Part of a small language model's weights.
Size: 9 layers, width 512, 8 heads of 64 (1 for keys and values), MLP 2048 SwiGLU, vocabulary 10389, 44.4M parameters.
Training: 1476M tokens, 11261 steps.
MLP neurons of a small language model. Each row is named by its layer, matrix (gate and up: input weights) and neuron, and shows model dimensions 368-463. Each number is 500 + 25 x the weight over its row's rms, rounded and kept within 0 to 999. Numbers have three digits each. A neuron's up and down rows have the sign that makes its largest values positive.
After each neuron's rows, "fires on" lists the tokens most often at its 100 highest values on Wikipedia text that the model never trained on.

L4.gate953:568525504485544486490510487509492468506526494549506532541511458472500514474509525490519504482536507499418509549497485515526456512490510494431455484485482511524480478505492524481463487506447499451522441488534480458490525530522477495464497481492524472553497490488503500500500486496514473514
L4.up953:502487472480477480497537493534536485496460497513522521498544516499489503482455516493518480526509503513524484535501530439529520511485474488535507499516534485510503528472502487528482529509518518503531564485503499484494492491532480445486533489497490488472509491511514516512499503492491485543
fires on: " as", "–", "|", " un", "ro"

L4.gate599:484535505519481503480508500537510468454511510506503526514515490538525518491444497516522514509513547538526541523511510488526491521510485450479499492507482443543479505490508555473502477476478496481476502529489505460508524465544466536514549522480527505492547485500515446494478501534511496530
L4.up599:464485491473488536428473501495482464513508542541489499445492505538513467477480437521547490469482529491480532454513490492509462494508485482492450517518520495504501462522521487497533527514509509513523503466513511536512505486466491532504492499534519493481465492500515482507532493529509487476
fires on: "\n\n", " ==\n\n", "==\n\n", "==\n", " ==\n", " =\n\n"

L4.gate768:504471513471520514503466492477512538456499559498501506494504480499494472513496537471547507460512452519490495496535523482500511524484470492509496516503460484531488486503510468501504488533445510498485500516517497540473479471501491503531501525470492493512498512486455427445505503529437500507
L4.up768:482498515526549501526508509519522529484510563445502485485498527561490458514522536527533521495484514489473493511477513484511502560487507531517480500513467466520522492472481534501498485477476479511507546513497516530488477498500497545506504521457482556474463510515452481489503503502520527523
fires on: ",", ":", " (", ".", " in", "ure"

L4.gate277:500511514492496463489501479510507527473547525451497502474517490511495471477505510535533517520508472477510517517516546477465511481489525491479506474505512444563481502503484521499499446525454477511491484536547525558469524461497523494478506470509505511549480505479490435492483498515524432523
L4.up277:481548504482501512500461454483503505489489525485521531475460506512484468476513498484509512495489490476531485493500494516497533472520504497506524496549525474526498495529570483469539501554515476538449495548518515556467545506509507530465512506497514521526501522481539460513502526530487459520
fires on: " the", ".", "\n", " Year", " a"

L4.gate265:512526437539506493518539502462466505476541458501536481500502514533499490482513474522472512490509489465520479502543493506550513529510485487492559451488533487511533513477493497485496562503463521490488509487490440455493475466502535486519518466557482540493531571545536513462502524487528489494
L4.up265:500489515486521536482524487513549497573487512489538517584489508495428528520469498499503486543475543513522485531499506486580484518502494472506485521466505505538450508480515488501504478479471517514531513454470508519527521523508539472449487498482529514491481468497534539482507493494491519489
fires on: " to", " /", " |", "|", " each"

L4.gate703:479502489507476541513414486503494532480549484518500506522513487499512501453507492506504466477507507502467499521522512507494525495516506524515483523525482513521486527507495530517510465481525471514472470529492505498477543506464485541540515483511463516526514490447498490500546526515504458528
L4.up703:481485485512449541459498480504521516498558513539491494519509501507508485472490491487472493519536488471501447512533529525508480508457480460503442487532529506470500499563507530491494518476503516475487504498523512524487511503490541467506495553579491460477504472499537481473522493484453506483
fires on: ",", "-", "ant", "t", " as", " |"

L2.gate336:509534501495545495509482530489462505506473523508486484518511479516483515503503520476517476498486499438499518505515520552526458531509486481477506491499531522487534522498533500464467469468495486480481459503555527476493460494478493447441488420488485485524480488485424483425493505481506470502
L2.up336:479465473436507508510521474486538498489502478505503506476526495498506509492555536512547522495551514529445515469533507518457505495485502469524499495491470511472490504500460502491501513492444485490469487521523508463442525533524481505490545479509471452466494463494536504509498495503555481495
fires on: "6", "0", "5", "4", "3", "200"

L2.gate1389:540519499469456491502515480479539526521495557474536515477463488480499477491476551517455466435510480508487521506483517515501531499486482508429520451497487465514562445525504518490449469473491508493502462523512499507504489506491531539511519518540524523524456555511513479458479510481488482506
L2.up1389:543557528467495484481509498500513506513474512518542541495461482501521499501487537491505517522504511478460517489465503512491561499506503474509509503525529515517526479517496507478464434496502537514520507529490454542482518496484505523472534536549511508497479543498477501511488504520480529486
fires on: "\n", ")\n", ")", " it", ".", "'\n"

L4.gate1107:516478505460519500514516548468471542458532500447492472560551511495473515530498521530514485526501467477462490539514504482540489502499510493499544485451504491491518514497518523497506484489447470493504510503540486490499521520498512485497497483521463459512487502530470471497489518494492494539
L4.up1107:485477481514491506478467486491527530532501494497497540514470487480463483501466505441513496523510487493481526499470501482535513527433489518512510497508476518497498467475477528464491450478531524508474524537430528497477462492494566483532486522456537457537454476468537473512490493502454547517
fires on: "\n\n", " none", ")\n\n", " |\n\n"

L4.gate905:520478504481482516483449481494485522525495502514540493502515537506504527518503486491521507483497525512525495495527528509510519477468495483433514472484483527488510471522522525508526504496498521452468488533520524484511500506511520469498487507497509494505516475468497507483470490496527481491
L4.up905:482495505502538486485462487455484574483477527512518482486529507466478479465514494448475494540494471484481484498525546582485466469510542535487510512503499477511504495520479468511510460473537449504476504494530509453519489491493482457455512492465518488524508489495497494482541563494485496510
fires on: " and", ",", " than", " to"

L4.gate1899:486489501470538475477470523494485464505504478423516507519470491487521513503471511482461480533483524534496527526533532494489503550466497469501509514475514544500524485464531540475511462498497512469424490518476492503528485527480499496524488513508494477445492450506488504459492479516513471480
L4.up1899:464499505492500457526437544509496448517533510475527507516533501529561545455454510486471501562513530504507537519547516488450505523465523488489535536476499502483520517470481548491489493484488515511471509458493506480492487499476503471502474531514473500473552460496471509506510537478523473505
fires on: ",", " –", " ", ":", "–", " and"

L4.gate969:530546488459504494498515446548493503492483507566550508510504482497505547473508498496441541497527473489514501492513533483502528483457501510507530480543487446484463489473467506470501502477474483525468497567505532480549489476536489507520548531476532517539508486495509485482479559499506484479
L4.up969:494509542472513478521517516494461467548476507488544476451538532480477496460538507536549540478490500499521481480487499452509510471486532524537535477460543498527518515521494527502548454524516521521487519509499492502505524522505508530516466475530488537477460451486480499493468475479470522536
fires on: " ", "1", "7", "2", "3"

L2.gate366:495484461509489462476535454496506504471499492511526497516513518502542482505505483507494482459497506553527445464529515507530486497474494495517530498488494485505547493454475505466489457527501521471514512496482470476465473486466536537538482468558474530523545471482497479450487469488482495504
L2.up366:504526473564497487542463464502479500490472494521496505464480542470420505484487491507507495505515466542489510543485522487550504521524485478537490499486520476496486476535495488525478510469497470505484517535491490501492503509502529519550517482494505531499499536479538518495479488531480526489
fires on: " |", "P", "|", ";"

L4.gate838:545483497461526557490479523469510512517529519503477502516470450502485531541522536479518506484530487461468518509509500493527506561483515486477486491503490471496485520501496550491510491497495508470476493479518489534501476465535524513458502507505507517512505493551524466507512493497485474535
L4.up838:529478481507480502484525462440488492489518517480493516496501531523479505467462460490489513506518513472510496438488496509507510508480451518509523507510512473530515487488469488489474481466479521524504509517519492478509534511499580513505523480526557470511449512477509532456505456487513528509
fires on: "-", "\n\n", "%", "\n", " others"

L2.gate1864:510485477514494511499501489483465468502549512495510530478503506487496487500478522520456504464480508468535475494578503488439464548484504484513509546499504499507521499493485496501449542475512494517470477489475486527528476528516500493523507453530462501541500490525506486527483487540493479481
L2.up1864:484506504519493504527505496493482466511499521471511526475552541535494481478490471520488492469467512436538507508544533507489488532546550538482520499534520526486458567458490485505530507486511438573446490491524472504512504527492484500507527476488508560513479489490503474558474525473525476493
fires on: " well", "rit", "ach", ")", "leg"

L2.gate1172:550501489458482511531514473458463484522489489514550477523543500493477525509526505447498453520485508525521483505504498494495505513486499476460530480463522520546519469502479493530444496454474452485527497545499467493463506499493485492506497490490463472499534564491517477490473472468505492519
L2.up1172:514512503484524488534531506493515532485485530465513488534488491481431552459515490493469475522513523513493516486513516522540525495478505522539475482487529523485516473511536529575492488529468486541544478477518465496547473518473491457469516493462508480535488535529507533475475524517499495546
fires on: " career", "field", " place", " League", "umbent", " City"

L4.gate771:490499529506501513500509504516511483528520473534478496502556502485486513493517459511484477504498534552510469512545528491494463463517546478503511542560463510517529472537490450493530509497584488490470450481513476462477478485493488472487467494496482455523527478462538525490471493515468433542
L4.up771:514494481460503521490493528458485498475484499480541501502481463507533430493469523450519492457492512478492522512496419534458469512491529527470483494523470473523506467515498519493492475497496529496493525530479529500498503513518503474465509467496533463468514547507531472535500473483483502539
fires on: " to", " of", " from", " or", " and"

L4.gate1270:503508518494461507504532462519508504511548552471527511489540531497480526495533536511506486523484502506464510450576522464491488514468530461471518513523488492508511499484547544522519524480499480465498537483506463491470492435518519491492498508485493470524505496506518480506473499515490575493
L4.up1270:473473539528503464471458495489514496502524502487549511520554502527464503499491519450471479548442480488475498517487534544463547503500497503434511527520443530453488486482483491499521495512509478489489501548488471505544478524483509484555496493504518484514491530495529501493490498498528506482
fires on: " and", ","

L2.gate404:487479482459490478458473457525508497478494503541490522483513498498465518512520531538496482480501491504514508493485498507503491484489478525472485475517539472528508449486519451472491513495496506492521504489495498508511499516497480505514470501508494489505511504491527491460471515483486515496
L2.up404:461495516486512482510517517536491521499574493513489547506520498503492523527540524528486495526462457532491494473539473491479470509473483464459486528515498491499497484472510475514486517500514508521533533437486469530516509471516473512503481482524516511519569497514509502462502530492530550436
fires on: ",", " /", "ive", " and", " family", " having"

L4.gate1383:528497496520528506503470509482503488542495512509517566528469479457518507485522489497487470522461549542475522509454509531507500495504486497428477488482447480488481503464517540450495504456520518508442472529514487494499491481499491518485516540551544508511499538510538516463511500470522512557
L4.up1383:514458472515452461451513448493520488476492518480489522507500498523472472489510528509483525517467505507488502482470499509490482500487473504523499531529535517502517498497540484476501496526475461471557532508497505517465486473539485459468512479496511448493528508475471510468470499504517492526
fires on: " on", " career", " as", " to", "|", "11"

L4.gate1403:520479523468512555512515515534487510493529532493482498558519462493453520511489517463509484499454489521479482490513492508524478522486485500492501478476482489509516506469465523477514492504487489482480465542541535500501446519507535441456491501456469457512484489517504439535481501480505505574
L4.up1403:493541530526468473480494499503517540530488505494477506478524506485462446462526512484480476509505491500521501518452440479529470490497473545481513530466487475479490503521488506521502458520529496473496519506495506478462505505514483489468495471522511489512486462484478529478511462482479467522
fires on: "\n\n", ")\n\n", "-", " |", ")\n"

L2.gate1381:481482481517472484512468524524519517498482528522484532473500512482553446519470514522481496511454502530486490462525469499500493531443480504506532464510545497465543518514506473505521506439511497511500519489539458453504514537501505503523484505490469507522548496468496514511469522481526491503
L2.up1381:533525478499524491488478490503536474500466455484515574500497527481504499517455459534488483495472517466486471478455511491481503478491477486511538519520471483502477497519493463489479527494505502503535502501462473501508523519479554502523478470494507505486502526516584529510535484574466484494
fires on: ";", ";\n", ")", " -", " –", " −"

L2.gate43:539486497513515440437491478493513501477503495464499448549509526498480472562489496466515464509521518514529469465510532506498459530460490509502555476484451509509490501463540490521502495433482497453514497561521490477446500511524455500578542486495451514527514498487485474483517469513485537517
L2.up43:480521503514511499502473490499492542514511504492523490493529502513416473545488474557509477520529443497500471473494515479506462532558473451468504490488487508471512501530521491490474475472432477528495473486545510477507482512509503490487484517489489480515513513472502533510521540527486531545
fires on: " \"", " place", " career", "\"", " Time", ")"

L2.gate154:501509494539523474503524490532475469511496490471532500518557508486457524520508483441526482519521511499500493535520502493468455479509481480460522497495492522446503521492497522459505510464468496468529481532479466478497477508492520467455485487510484488524511498488515472500462506493503477492
L2.up154:461521475489480524489542495527524496544506546522543443537460500542551540505482523477493490521504473490466543502522503525517501451518512577480512509490480528491499483520516459431480529532493481474520487502504456455525570508503523469515477503476545471515527486477553506510485542501522498521
fires on: "1", "200", "199", " Party", " Date"

L4.gate1245:514444516496483512443490491514545533548493507485506522532465486512486535527517483495434492494534541499521548520532468516540505489488486492500474555484481432463498450509488543519512519511505545489468451549540514503474531491531489458472493518489486504528528493512509522487504447516491480505
L4.up1245:516503509476545501560491473474458522529501507450527526519505497542455475516508488522469521488471439502517499480515537533520488538508491516520490476458487498497526472469423522523475491466417501527501504528481526486499463499514530532493506452525506495550491496517509490492452545504509535512
fires on: "\n\n", " (", ")\n\n", "-", " played", " "

L4.gate1172:526485483517510499495434492512509511475500512485504481534474498468511521568478509488477457489522474485490522483516479505473484471519453503482510498446431461504471458500493489482485506503534517493483439498541501455488516497521492526514478466500484456530491448497497517446471519518472508513
L4.up1172:527488490519498554516470490429510504504491528535486482512519502521465476526517453503490477509470533536482473463536511469481478528521493513513485517432517452509560480504531464523481505500487512500539539532548471479533564501491510526461490487483480472506511499502487472496507500473496492509
fires on: " ", " (", "us", " –"

L2.gate434:484461511491497461509538492523516478480506459533493551482522460483482495473504487440510526483498495514496479504516503483486519489523511501487472476484467514503543418515462529497519478481500493450463507490487484474448490474488530455491456483524496459527500512485514502497514468542453477489
L2.up434:503490496546488521490513493532538452501527477494507512495544502492545522501483487447539525502500506519533468508490478532499464501459501509506545498536481461548495485483500523516512501443471541487534507458497492485537439510459552504504515490527514503523484508498524549503493469537503528542
fires on: ":", "ind", "in", " ×", " a"

L4.gate1533:498459535454475528471504514544500512520495474502485485514493524452484500509497496503531500477573505523505572495500521491467521541471513496531535522503532499519506478507509522470521523505516486505495478537516445465451530553455462504530497509519450492497477479534515485517509491525486473487
L4.up1533:502524490498487483493503512482481514500487479562486536506540498492515474483486468502478498508478478515477478478478530546536523501488503503502459524497462507469488476492488516505539518511472475502453490546517522531517456479515507486475495508544463486500487475553496490488462512491490485461
fires on: ",", " ", " for", " as", "ief"

L4.gate187:490495516465535495427458459525499489508514499503503499532507505481462513534530507502511515504542490460487458496514543533443476497479490487496453510473469497514496495441467514476506489497446509513491523576510494465567475485473499501492523491509490473466502498516492475488498491519520503471
L4.up187:502531483526483489521489471537529549491490509565524472477500496458494518499428491514516461516554524470536485519506507492552462471521449516509481511477488500527488515497545444511486481500494505527518484486470517509562521489485513525506529556489516517476519513545499508535500497479467530544
fires on: " and", ",", " or", "-", " •"

L2.gate618:524498453500474510470500479489525468504453486543511506490487502548540530505505511450461473495540482513512478510497488518513533447499502508472492510472473489530489492507487476474477527507476477467491451497521499483531513551554499499477526468470464517527504497487519478460496486507485526506
L2.up618:497522481476479525483485475466560485490510508497536489421463488529499476481507531545463487475478496548522494516486450507503548494502519486498506545549515507486491500561456500465462486525452465490500473491479532507537533508540529495542493480498536516477500525497537491528508484528504526454
fires on: "199", "198", "201", "196", "197"

L2.gate1115:517487508540494459453496478541528504444494497472565504471511490503506463469518492482451537454519470548473500515517541501488491500503504436467497503509521488500503438586509509484492526510477522502497467466488493520481480505489515480514495444484509496512481524450556495516497517513505477538
L2.up1115:521510451518496504471543444521504422475490454513564505488491513502536484506477427488481552461520496513485486476509524501482519506522471507467525487505530507500511471500505491495505589493500494489568499503484512501523508495524462497477492461504514489499517496477519522487492496534460511501
fires on: ";", ":"

L4.gate191:513504465484441535555495461507525519533491547489493525501443492519524510470530520496495505534505494508510512470499494525525532541496507457477493519537491512530512470503519499552513475486482442467512432515470511537518498536495466511524505503447518456519503518448464464508501509529498493503
L4.up191:520508497489472477530488505502502501524490506518494506506476483523502536473549473482508465458478462555530478506510453504489555526502512502446507554493501501497505510542526491463517444504530477502496481473522505531453500524502486514497511535500565453464537528496509486490554511527462481518
fires on: "199", "196", "197", "198", "194", "201"

L4.gate139:501449515511513533523500539491517493475503447523514486508506514525501486505493479468460524539515509483492511449524481515459518473506507472461539470503526484511497464486522568485498507511458481490469493470528513489540456507473536439493479491491504517531500471522490508470509480478545478489
L4.up139:522480538510457554521534502508538522517528482501526492516449536506509491513533491453467526526478492480506469462493503523461546499454519470480550502534519478557469510459503509533523518506478497514468532516493479479515467492494480517499460486514550500523502426516487531523540480515519509486
fires on: " |", " to", ")", " in", ".", " year"

L4.gate0:510509478493485474494476468476502511514509516486460499511540513490466544502475514492502486488513486531519515490471487518499486479496517528481548493519468480530483447494464485541501493487530512487501513486504513494501475509489484518478483541516498429523503474401505466486475531517520510522
L4.up0:481481529485467482514519494515516473500495523530480546528513476502509516478493534490498519447495482468497460503506525494505506520492505508521523498501518493486509461468507515482535493505505476529493493504456542513528568515514516522531495493458454497491482532454509504519493501508506501527
fires on: ",", " and", " or", " |", " good", "í"

L2.gate1418:507501513514455506503509531530490471541500507523547543533514474485536498488448493500477479471505520504499493531500519512517515527480495502509526516535448518492516521518556488474492477483484545486485445527481498500493448523499532509481525488515455488443560538488536510490513514470443486518
L2.up1418:478489480534487503519523513507514474503533473520508484492515492529447495524529492501508496557482535476550489553474492493473521485487524521491532544486446496496548542478453478510507478543500452475474506493535490474494537463506473448505499508478456529498509501526511525509487498485497524478
fires on: " and", ".", "–", " For", " music"

L4.gate659:506506514524531532503487530494494504464481510518510515472521472493503512462482525461552543530489499505473497463526528490500521500538509475487472523482533520514498476523531548495516483493459470462499476503502505510501453543473515500510543515480517466508472491477512519498499463547546487476
L4.up659:468516508538509522540522507498488510487475468504508478513532534494469510537497465513528502518517449517457487501500522516487520501491523437483482483469491516495515509467479539515503525470489468466497490528506468491476478526440495477523498524495519467543492472454474498508494484508555491503
fires on: " |", ";"

L4.gate890:468517515473468530501515491444492507507472493494505505461451516467481496518505514515487480500482480511480482494537515477544479508480430472480510480500525492494485536481540439486451497497538537513475481462570469495464512536495458521458523442479507518440525524505472494479535506518527492482
L4.up890:488522448516499539526542537484508504430462536543507478506494505465500493488517527469492492543507550526484489440512516470503520493519524515515477496518500496486512519497532468525508480485531473462509457517538470502493517536474498507476480468484494476450471476545529512495508518482514486502
fires on: "0", "1", "3", ")", " "

L2.gate338:502501517533524486484502518512522497497487540478481482505505439545480507499496553494505481488524504484467528511524511498499486509484470475459502479502517505468536456517504508478540441493494494504496437487516482520498441515458499490525509506542520500495502527451489470496504532441496505521
L2.up338:491517510488506507479483507490495455511458455500523507434509480527509489518484498502493481489515533499499482511492504489501482455526507581511456549524485485498500533485483493521508505522558492535541452496468483495473551489521503500532498487520531534465478489511560513471517499509519476516
fires on: ")", "),", ",", "—", ";"

L4.gate1538:530483517535528464514522477496496519523510474529495488501541486519463521515517466481493488476508526510480483468577504481476470505504492523485500504496501539486494518534508499512485494470503517499555511538530513483516529513529509523494508497473472477558546521546478474558475477502472529546
L4.up1538:491491505521475530488474503492530477514508520521481474470505478514505530504489521452526498525543504507502509498487428490530460477491516505448474503473483477537509514502538502509498474483475524520482499506504513516509510506505459501467506537471515514512522504496485481492458512500489477531
fires on: " and", ",", " or"

L4.gate1583:471482477514552517462485500496474489537516504535513431552516496465491519518441507509464476504531508546487506465521493483521459532458534456507490521472492530503530448569501496473485531471508522501528456538525498507518508521483486502476491506498444482499476445510465506530465516482514477551
L4.up1583:532490483506479482486504479463506467540522488503518472501482500496508489504505493474512501485503549466506489507546528461527491465483494547488482513472474537470458513472514485523522526477500467487510486517487505537512531523503472515504522521519482484506455512540502508491516482488462493515
fires on: " |", "-", ",", "|", "===", " –"

L2.gate802:525494508502546555512544509491449538541503498473525444503512544517511527480505513465498480487526518537490499543585475483497460528492521504438508555507510519514488502499473531455492469493509507548525521498512464454497483511481536463537449525498477417491539458479482479499502482479502487500
L2.up802:510507528501526521468500510549504482519479492483538497543544456495492464481503525507517522478504522512495527462483491501489538529540498521518495535492466507543497524493511478511466524483542440495530490502506488486500511493522481526499539501514499496448512466483523505494508480501478480495
fires on: "a", "t", "em", "ri"

L2.gate1205:514503503512495545527479505499473484454477487529518490451526472502480483466461540507509472476538531484505537521527494486515507498475503505513457478495467504480512496464472480509513475471495485519497465504557527446520504548501484485491517489489524500496492481490515524527500467510475481504
L2.up1205:541504497508538544526511538488558495468514485531530507497498493510483480514556549519540500509491477498510530540491512475494497523464505486505461536486445479490502528463512503510508494462515491485499531501552514473494498572506523527514517467509495497491469498502548542476493471498525516512
fires on: " in", " /", " |", ".", " ("

L4.gate1986:504560470478460520503471448479510520461528486499536476461499469475503516496467503471528506479506494485534490462534523499528448451478516500438538509457492506471489515504485501493480502489482489445462442543510509470493526498494539486473484482503491485547469488504503501452484493498494520532
L4.up1986:478512527502506499505475473454487500507508481523495502507478451513473484487503465480498535550531497449532495448498493531520500465470499513464494519458497518501486521539515506483482473473524485474505490528506488506512512484512515483499504497526523521489489467498496484502487550506469519552
fires on: " |", "7", "1", " hold", "17", " Date"

L4.gate763:525503465519474550522510507505492504556491504536491481502514498531520518496501514465458468459517465476491529504500493538507512498444525467521521509487499526537534476558474486475425510473499546489488495522534432510500498511492541521522456484557434480475555526520542480465462485503517481484
L4.up763:481502489494515505490534519493473497501516493485516473553517514459494503577485537467502564556550492460482517530471486532547474528502529492461513482438455514494469474487521498459558490505494464474454502520481497537494515484498477468497526486504551483470471478493463528452466512484464474479
fires on: " |", "|", " in", "-", " @"

L4.gate832:553492448503530559514499478457478469442492467575534483505495450452502506496511470474482490502516506494486487482541503545519497483503473485520473511457475468508504448482486494500488482502485479489465495539491478511523453553501500505475524454492528488533520509510509476470466482503461516484
L4.up832:533543508550511532505511534518498448453527523506481578458483459519479536474456500468485504484472497498494513496459473501485538507527494449520451532531490521503514510501496526524489532429502540509536453515538504508529470469476534520502492478480505525524505521500538512440527499511521499447
fires on: " ("

L4.gate1375:486473549475512492539515496502494511500489523500462496550498487515492483512520531483530507498484468516478548488513477515523555522438503515508505514472483480496488470529481481483534513450518544545499497494525497501476488476495489552460483450500516454478530499507474464468455499503489482516
L4.up1375:487457508511458537494516511530495534534512536471528514519497566531447504510525536530497490463489489486484493451490477556525493489495515461474505471476488534472491555512495480533554502491483526559488530500534474483492499502482514502481500507503513533447467482480504504543497506504557459503
fires on: ",", " into", " in", " at", " as"

L4.gate2035:527487510497488491514465502544456476499498525515510435554500472531519474496516472519452436497505539475495516514528544489448483485484479450499508530457516446484533514539528511485470520520492493474543518474500491482524513481478461484512466492529462489507487520506456458488516503495492514528
L4.up2035:447476509534489490517506530518575520449486499489526490522474521517534539465472518515468504465500470485519515447461509505504480498529515491505480487504476521522503506531486526498501468500487517462440495471491510478452487524467489558499497500528450511484508502436547509502488522504469506475
fires on: ",", "n", "or", " it", "He", " It"

L2.gate306:520516481507518474481473477497500493456516491479549513547486494497506489519467516494494522502556508543461498480494554487502534551455435480450503449484479469502517468515527521482511542471524529536519472509479493518485474502503497478516490492478492484517499500512479490526486501511507500532
L2.up306:448464489493506458457488453508513466476520491502543509520493484512487458474542473462534515500524481508492492512509523468480510486496513502480486448477487485518507496507480514463507507498559511492495517454457511517514512501490512486516535486494489474545502523503530528508471467515481509491
fires on: ";", " However", "26", "ops", ":", " no"

L4.gate1183:511514445486497462495499491492495485493495487543515464521479459483474536515475523481484486485498515519492511454502513500514534489536524473515522474483479456485497453515548464459517501484499485463483447496537508493536488512469466499559514486476501484523496461487517517513478468513535497481
L4.up1183:488472493478517517469460509503532498518472462550464486473480464481519458474490514497447514453523493533532532457455489496525538502470500492499508540524537516523525472538456528494502438500502517508505518541499479483498496494512542520490472483533531513467493505506517488475503492481492487504
fires on: "1", " ", "-", "2", "0", " club"

L4.gate248:537512479485489515490506486478503521458541508442457484489489493486517502482545514498471481515501533465493476507538489472494479482491522451419467486460510458487528504515529531504501513502457529489486525527486482501501514504455489519520506527474486493510533460480477470488489497478464501516
L4.up248:515527509511493531521461516478495520505519512471470517512493525523499469503497495539509543498474496498493479501539462509504506528483483494478516510487481451500500470555514533464527510478499526496475534537494468525474547500494502513505476493494505480540536501478487444489488555468484540514
fires on: "===", " |\n\n", "==\n", "==", "==\n\n", "\n\n"

L2.gate1426:553509492498495503474482507525499486482474518496469500493515492506540444506465518521504530489510510509453512505501487452526494508470481487524519495542492496524509439520532486501518515522475522497505491538501514558463478533488487536512487473530468524494520504455519504499501498505485492520
L2.up1426:561468490458524468492519514554560497488506449462543527499511496515487506490479518498486537461483443553451494532512521514530513510432503485510519517531525474523469502505551501496514514476505497506463475517469477516438479508539518489462517446489540492488487533466500501503518527501493474507
fires on: ";", ":", ";\n", " km", " mi", ":\n\n"

L2.gate208:516502507490518484494498497486490493480467492517512504508503469523561533508492456499486493503528530508464515521547519572510511441499490500517487507512459504522535469481539481493455500504490494461533491472499508546521426529471488483490493541515495487500454536492496467479502503530476513506
L2.up208:521529489500545487493495490468503481431506517472471530502487515443506509499514475497488473538481479482513520514514512534529528527517457532499504514488532503478476502536522515508497483485467502459506460506470488504528476551489491480533507451506519488485485483508451505512516507500569462478
fires on: "\n\n", " (", "born", ")\n\n", ".\n\n", ")"

L4.gate933:523484457511498521495516479480545499472491512521534553496484463530491528489521538500511499490479516537477505481500489528531472530526503486505531524501489499527499510475529499476466476476524460484512461505480483523506506513478504504440505464519519518512475521523560497479465511511512508464
L4.up933:540498465496520526496465510486471513474488479472461519503465484488473493509486470516494471478466540459540490474461509490521504567472474493504506501482501523509522501509560483472497417513490516507495515495511447523523483511520496516490572493492497438519476514535492528454482475497476490524
fires on: ";", "\n", " ", "-", " was", " first"

L2.gate279:498475526481504529475487471500469544487508492487535446529512481468471519483528474457546521490505527487453502519525494472492444537493502503448499508470481485494541550495498491465494491417452464459474500502514487477475506493504482477487508458468510481546498479464511502482484478496498481519
L2.up279:519497514514513473525489480456497460512572513488505512548466488484512491472463471501482482522514474519521462483529546503515525536477489500482503520512530487507519468512511508473504450511512520540483521522494536541481479532493546478507474530473547473513495522540500464473511497544550511465
fires on: "1", "4", "7", "5", "3", "6"

L4.gate1272:524483503495464520476509504515504491473561515520519477509510504510525515515522515486479477487517498483474495534538506510488467500514476497502515507528521520515508514531522535500504480519563514501515493493530482435533501498480561507516515506489496442517463492512492423517462458488508459534
L4.up1272:492491513530434494483470457502520525484531487515509474501535488518510539538509499484525469509522504517532495509509504463507510491513474501540494473507530489530514490492509538479513508528545509539553466512527491464538510503454541492482520562503519506487503478500510529471487486493514532521
fires on: "a", " a", "A", " |", " A"

L4.gate1198:479476469506493477499540512534528493505517512472499477512467511491502489498443489482450478509530521492477481490504493518522485503524497502467477476459494455583556525475471525516454506516500520500430446503556532411487481469497509516494455488474513495520481474454503472480517496497524518518
L4.up1198:470524522485509496478509523526487491517460498504507486518495511488497503533479505513481462473555465471460505495488487511482491488503515467519495466493466480498510520506474482538477587493497503521489482485442475482481498485510459479496454497523490513471513475475504523517511549501507495488
fires on: " to", " but", ",", ".", " and", " so"

L4.gate516:506485516542540546497478484502516446522519499479486486490551518466457491531525472478513463500518535540495485525527549498508447451485507499454454518487522497504495454505506550497478470506533536508528493520507459537521511503513535505471474474476501466506501492508511560514437502503514476493
L4.up516:464504483509467532535493543504505493536500485558477489501505474476496521455518511522499493489475494474488486506513463501508523511502491538484466494518502546505474505555509489476506448490478453525535452507534514499508519483485521507514497526476490499502498533512562480506501507479468498494
fires on: "–", "1", " |", "-", "l", "200"